Part of a small language model's weights.
Size: 9 layers, width 256, 4 heads of 64 (1 for keys and values), MLP 512 SwiGLU, vocabulary 901, 5.54M parameters.
Architecture: RMSNorm before each block, rotary positions, normalized queries and keys.
Training: a variant of Adam for these matrices, 204M tokens, 6223 steps.
MLP neurons of a small language model. Each row is named by its layer, matrix (gate and up: input weights) and neuron, and shows model dimensions 0-255. Each number is 500 + 50 x the weight over its row's rms, rounded and kept within 0 to 999. Numbers have three digits each. A neuron's up and down rows have the sign that makes its largest values positive.
After each neuron's rows, "fires after" lists the tokens most often just before its 100 highest values on Wikipedia text that the model never trained on; "fires in" lists the words (lower case) most often at its 100 highest values on Wikipedia text that the model never trained on.

L2.gate437:548472484490459453590495534520430471559541567513592622488410559464470469547460495459486504495492518489523488522475489540481549500542471476497467553557483528557445579572514516501476562450510481487436513385444398530514442483467497407442488553471526481521499433491565513487532484451496502474517436426565510501440547426495435493522422490517529498547536498507566384539515541539538487465521557609535491595491450498427559497527595434501503453537529495519522432527550505488497411531551539521499604611521568418440490450541474350425472514454508504419510499473502452487449514527582509389508466581502452507457450473425498521465528528491445546420390429521473509530484511440604561553466622440412423503403521467505487489499484348431464522465364457558502572512451414482442555494465478
L2.up437:532494437480554463521485462503456446438472428541580595488478512517528480470467574571500438472456437498484411413538496494462471484591622417579538548525439555577566455477416505518442542602400467542481558480445490506479481493501546485489549475453528473579469557514431601522467468598451495494539505492527519574523459472497495415474502399569556470421592563512589405447515505592511410448504434587480456470385543543488551441373484492489417474596558602427549476458553504567589510573545445595478375480437446470542523429536498515501472536558504507528469545494503492479572471490455504497435517513439425564534586465472520485555465483462431428466503522526504495468464418530525549493469585575465462456491451546516478541565526463455486573588539478525467490450542515550522501520486479
fires after: "is ", "was ", "been ", "ame ", "as "
fires in: "the", "and"

L3.gate437:478555517425462521516513497463460501434418532500447507459514481575514607580480554454511474580496546516484655545547478482543544519576450481468515545399499488611533516524556546506534459483471514567473551435489514464502504509569487584467472589544567519634511575478533530507494394540537481499463376487567662512476537439470572465565461461625472453531558576485440539471499523464521467565438535419547556455568537573456517506549574448543564546538465533457500612548476521580586519549507507516458514520584471476477548536453473446486546506534505433456494510481513444481509546558568483493525486503489520559461470468457505528455398402557439529504560476418453407451485572519451496590476455558501508457462489438482504473467524464500534541575442536541504533542577420402439499621522565
L3.up437:503564512468518524414531471543400446528484491521545496519419412462437473551490495441503512597536551450513607508490439453510557520567554475407494457424657432549522558531507521464529482463458521439489503468540483412523492463495510433354566413600496510551531478521459469520575500594506468537436511486514517499457555555489557482448554503471479438598560505504504425400453523487459455549442527525490547493378363503559530571491485487498446517519490494559515589532535447477538432464439464423441505537535476562502480484555569467565578546458562474433424476457507565463393482485460502517544423614539476504480463556444494500552419467471494510465541445484501471586543476450464501400450506525539453501480480491450548538536544547487497514526355437570529556619517461485488528474380477
fires after: ". ", ", ", "th"
fires in: "he", "and", "then"

L2.gate329:504520462578497431503584465511484508512353523464511531572434541562558526409443484534484523386540453465497403515599467494501517511487503528518514595469511509511531419524438512442553462599475530506524497440531483466465511527499488457417562434422499509478483527525571520496540501510526530491522593496446421496499573495597504416414420539492479553577490491447391435413487415457503476541450432532468536513502484478616395456562529477588434588557504480484483489429498448527419447471501543538507441483582550401396488467454463490537461533533542463557509570490503467487515485491420512437627481522455539520502483550450473503550354497544416440470497514504632541450499519496471505554498481472448486457527455520504561523613469514436459458461544387442633507492539565472567509481456471
L2.up329:442555481493439497502545499590555543470454489322425466542440534508509516484579501501431492391521525481478495509540535469502535406475456566490379490477536433493468493425411583498561426484462503557503481344483465514446655513430425504433583476484421511438545443489580468498516483532481444539461428464344376510501531525499537532467496440520398491520488540512445475430478444540579492531565563466472508521610470439461470480431517582457538523488514412570428512474544515522495512506511543492515494592507516481436467464467497501526543529532503518447548463454495481535541554468521507499565498457430502487375446536534531562564500473471359482473461455459513568514538498587557417514481500528528457525509570476471500489526479476540401530427577536488606513531579509464458560464474514
fires after: ", ", "F", "ing ", "B", "and ", "for"
fires in: "for", "to", "by", "if", "before"

L2.gate243:504461466547524611511409542519546486533569512465510509542543541495415481530528534505515541473518515448545413479489489512424550561544523410543511481557507549556583426550475444465398456495509472544468527412488408481535476542534526436390495494543501394473460515531418537555568488507492556526537523572557512533449532461476508491553430575534479553486559544466510512465433514536459432532479370552572466474499496390514551555474417551498504516500551463493594482435435515484493539500557497526495451497556555482520540454592579578510506516418573476502421380541527567443465419486606501443466395539560470437526502529482518580589469514568473504454504497495557467526447459502539561516532552408412462460427481503522585481476589486568436421401437448618444513549465393460496581515447540
L2.up243:491515537640618457481507418507536449481415423477482475498532486489476480505476486641520581480537499539450488440554411576537463563505535514464459494545460521502476436467504446563539405552496417526515497496487498548466482431425532423414506562470517482504579520451484572533551517565484457572461486471501461502534421493507477440502456460492448402550530463558567529553506437572589510551491508468474494441393501476385570557538434455412448424552545475524494503557478512498523539458510534443447396435436571436544436467447619480594498490542525405505568430557477552494436454515567539408413479500559449514490545577465571414533512503521467503448500536560541480589606483536527498500464527488543478522482499504392538440598516584469486396553412466521536545498548432527485488549494503
fires after: "as ", "was ", "been ", "be ", "ame ", "ing "
fires in: "a", "an"

L2.gate411:467532559536553393512468490536487464498466570473445502476502463545479448449463579574529564466568430502414541492475447382598535514478494538513564504493459471453499462514438495466510474457511536578477477525546493456482445507548473462505525463519528508542539543513531461497519539542594446466459450452549485440549523428546548469491569386442529544449520488472616497436502430475495587561533620498546364491505486512472470480500468482418494470466454500517469552549497484582453490426521561530478423480538505508434511382602521525620550524496544520521489395455474487484511506528425526515540489626489576457428509567437466516554430493418554515469555472515504468493558579493507434569537403535452463455470618587591538465558468547515452494579433448431612554526569589596525510500494389
L2.up411:428565513555449488526551427499507515391523497425457509560496557494519579521509411416520462390430444554431590501519456450520584458508440457466374554537515487470487514493496475488398499442514547508419500539522543492443532559452475483510460498525512522427521480562499502501534441404562434473494484456484437524384457482471533556463642649540471477509443483489524513515494438462443444473550505511487533481538464589610464524590489501490449469455524557463469497426492471511545588539490488515487494623538529495512502465466466482486450456467531479578469532554492389419441594478476428551465533557582540500507391477512481504459494437477481465521416553369474527492556501561484483462490550491481545487541485459435559404482512504479477488463546597429556487412571527540585361513445584
fires after: "f", "F", "i", "B", "A", "D"
fires in: "after", "for", "with", "by", "at", "during"

L2.gate102:550499415489600500514423558445425434504464553532605547455520541508451438508499519493531538503508505481582539464546442489498497562538504485458544568486482563447440457652449493438390453553523514578574540461569546488498561528535471406412607459497601503538548512583484354459480498536527458532509476510600565576492477499539488417506549594490570441461556543478538400485499532480524484462499524545452521439474525433558547517468408485453479422487470532449539530482618544511536370491507485501516473487468553503527449439622538540560592506382494512514486422541494501479490545427507590469518535536585523526440478480475557487492385440561528541465576521492494513543456534506591500508556540579473506495425536511542524445476522510450428514542496451598460600502547542553481490543444503
L2.up102:556521494432499478507486508545491484517477493498500450551487484494408448474564514421555467475531494478605454447497488522451518513518623489497561529491417495547583538517489465492440480555467456529581522443550497471430460444461530453519619460484466475460486510574569553514457509477417477498513431539459480562508442382521463525542503471472522575513465495464493458397476500516587468388547479520519511523432453402492468554555391500554365527619522561501517594564601456566442422542514501421440486475503548454503481406468529424524456501442461488496464521496560532413498550466481542358533507443499440445544513497464567483386474485517440512488557387588433515492490506550554529458391533474502423539425417482510463539468582380508404562482529468582497452538551484559489545548429489
fires after: "was ", "is ", "ame ", "been ", "ing "
fires in: "the", "a", "and"

L3.gate496:519514648549520462547424575507396414553515423451561529565406482483462520511571579494513469502469573357453562477521499563503592524509610556452518477527433482510529478473468525413480493545534544595501511442412490423467572453413512461466531541567523448531382434476428570559532488499495448492529533509506493566454551377558549507501484486601509475457482521465435460477541458488475573530517505466512456482475460551497614571480539482461578508570571487447469497522572491522535428498572539427476481504410486496483526449485453512482533537450545510492421500436573504394449587491451533452414395486549533543562482511430551527441466520569590403574423496437549446552451489516508475464492466526518500519464467500489498508584523437450485526448427540533450508445523398498585467512523557
L3.up496:476538529530396551485469495506488482500512477563553467553514435425515504433556448491518461578565432459458531427597476454494557470439584567472504488568525448454483428466562510488448416429479445401636442560525568444504531521464537498513538437499484531552550531509505467543531475471460482539538510542478477631507453441530476498481535493521554601501495466500559464509426438484530506524449489497525417435397523601503505484461425428449491605507474492512410595521562474417510462497372481427524474482434484552438433528521562457500531557417592530554495475465608576531468595469529620543469552443502498497483406511390467509561475502523512456525506530496435382423471531479493459457458487540535473595456603420469497545497522481472469516544505443531530522465475494628518458532417577
fires after: "was ", "he ", "ed ", "He ", "as "
fires in: "was", "a", "as", "an"

L2.gate481:418489455509357531499503486412573469524464537492457501484504517534460469473483499498468434540517377504455452506421458432513523536459476524568511596511411485456460519520405535530479510637455587438561533460560524454568532537555465542477522452338492469510466443575516480534486364421469533557566534503513499569529518504574534473517480514488482534489451547455490516483544507559478446431463540501566544471548467463512410468517451471563511445518577514456484421456448493533515498496484508530542523567575594455414479480612355548596499459455452433495485377466549509497511501495501482505548511532475584452486541501476499504472491372516449543566520429412491503500535540455533573541608435542486426489454528553542551435495514482507499504425476473567531615464573509584469388576491490
L2.up481:480536579527492576475476513575478447511530531440571477550518366549442453512522603472604586526490484433470577553503529456462548539395473557422454478514469414411553518511603540497570449451523536517542537544593435403531506507474528459470525419509504544488473543495499423457566531575509481477421543519479527492492620555511536542505457447483504514509476561565460493401519543513501584491505442478436540601523420469475463447465521556535462511483467595515467593573511499598428525589542586473540474461455545518478396532594554487487544495464479526519546564494488466419398512514463390494465429521414465547515442574398405541496517462460431539555571494496534555531530531486485497467487473441453500503514482478499503511561567516469442480478408464395559604532588553545530536507483558
fires after: ", ", "and ", "In ", "\n", "but ", ". "
fires in: "in", "it", "the", "by"

L3.gate430:518472561544552445382466489466370554597558607420484583526539430385569536548532499541458534520530506485453517579496430460539533519497498495496512510491478525376386507514477476493589500512556444491469520529452427511532428440455467462521509474595543481443500513505517421505465534498600535500542578548464452466548451482570430554476514562444448545453464470460555462525465468408488541593452545475491495499501544439545490485632521524512504549456511486596480550468437512556530482502401552499544501481572573564464439536555539534446574531493535521370506483463471515513476449549468568541533408565609515490452428567449511498504584532531504533449530487550444505588432520403462445464508506440464544467487523456533464550594570473455482399419489489515504479565410471544530474446530380
L3.up430:425549539475486479520449553471484470604551524429514487544566488522421542473503522468484450568505513614508530593442425441530525581442506511502550473511495483541441427616473510461439448504492514545464531563569461513552489412508593504567509416545449516479494561487464385400541478403549389412483425540530613482513524536458503528543570574523548496473519533502562520346472511475505499487464550499502519536516457537549453479413425658508544461443513420490494493551490511508534503505549436475457395440564497487463546421474463612501527539500503568545504536551502500465504585466530491475473440487590457505493518481543495601599510462512496530490476384551454485574486502426472504493477508556436562494518511457603431519610481600595445445543505446441494516434493542508548532519565508
fires after: "m", "was ", "on", "s", "ed ", "le"
fires in: "more", "most", "also", "only", "some"

L2.gate251:458537451624490467440544468527521578535450570582452431517506498514461504491395453543516501451571482406456456497485502534562558523485462582477565421618530594429559467493461476518494557545514486547504513501547523509526476479502453562433409456507513432412480415505428480540462458416511512435511527583509438535570489447566476513516460508448523493473492504467468445498447463408437481477494527487531483447489452534566417522585590470476493457445372522531466491525480494488471517434476498389465446405448501490483523495494500483578478508375456459533627371556496409506565488513518510478519487677401559512440502508505511437467470515527554539470510504483500539560456506400468517500435532502414518530491515436490544458473561568516476558407479426496543524426586525416621445447520466
L2.up251:507476490578484446475477446501556466502509582568414520464541631471472554506506426482458451566496460505441485470349469513437500489489519525513523461625401560421467482559459499485460629490510468504524476497520457563454546595529470558469519505464460430371540474409543443528517542384409500412536489531413447518606444561488458444470500592481538565527462477534426564537543437578485512450453495491490413480477454519519521530606538481465510486451486374445453451411462533428554435526474558504430558450508526548448536511466514524478447470450463500439574505551594501513492542467514555408487501511515488487524510512485570502481423572545502554543454537529523532537401538491485512472490534553557488433476540520526390529462402574540535493461540406561500485499389529389516502496528549
fires after: ". ", "i", "\n\n", "B", "M", "- "
fires in: "on", "with", "my", "by"

L2.gate476:542504429622505484467585438462517552563527615507440466491442510567470525524440459527418447460492491439425576440536572449616562555476443495534436498550515437407516484456420500504511421438545584479446530474593538459455497537525501535497453466465527480497412566483467466570488451488564393468530435484498366462427543440498567418526516505483430490504510452477440516472454429458458498577453507527488491487505475569485516459565573484524440460454491467559587509442475522450488516534465503488507461455567468554474448476455471511541478535455439556449501473474522424477411577541437478493450464572459531535462441549486457493550425522468467500482466478499558496466492488479478483595518516482465532488506590567409523435514405451546509494354510426437657471382474558499533559389492404
L2.up476:417492467429546479501553467468492485507422494515498481458464507466507450490518413544527517597484463520460507387537459335515505529498432513473483491538485455443556468499500443554429511509467528516440540578530489495464502448579546504515496514457489448513493444466522411408505572524606509450626453440496464426434511493480427488571581481530491536435561573511547467458541548404494536543523515478499437473598480545447462484434465466414410442473552531470483421568504573493516540618528504503492571426510617566518535465467460547538411455482492531501467553499494526422524450460566455521465630519427548495460517499450441502430496476441526483575532527449541386521436533610545458546506486537401546423573528504499574593496485458485479542559616483571419602494539472474560509507426446
fires after: "f", ". ", "F", "\n\n", "i", "A"
fires in: "in", "after", "for", "with", "at"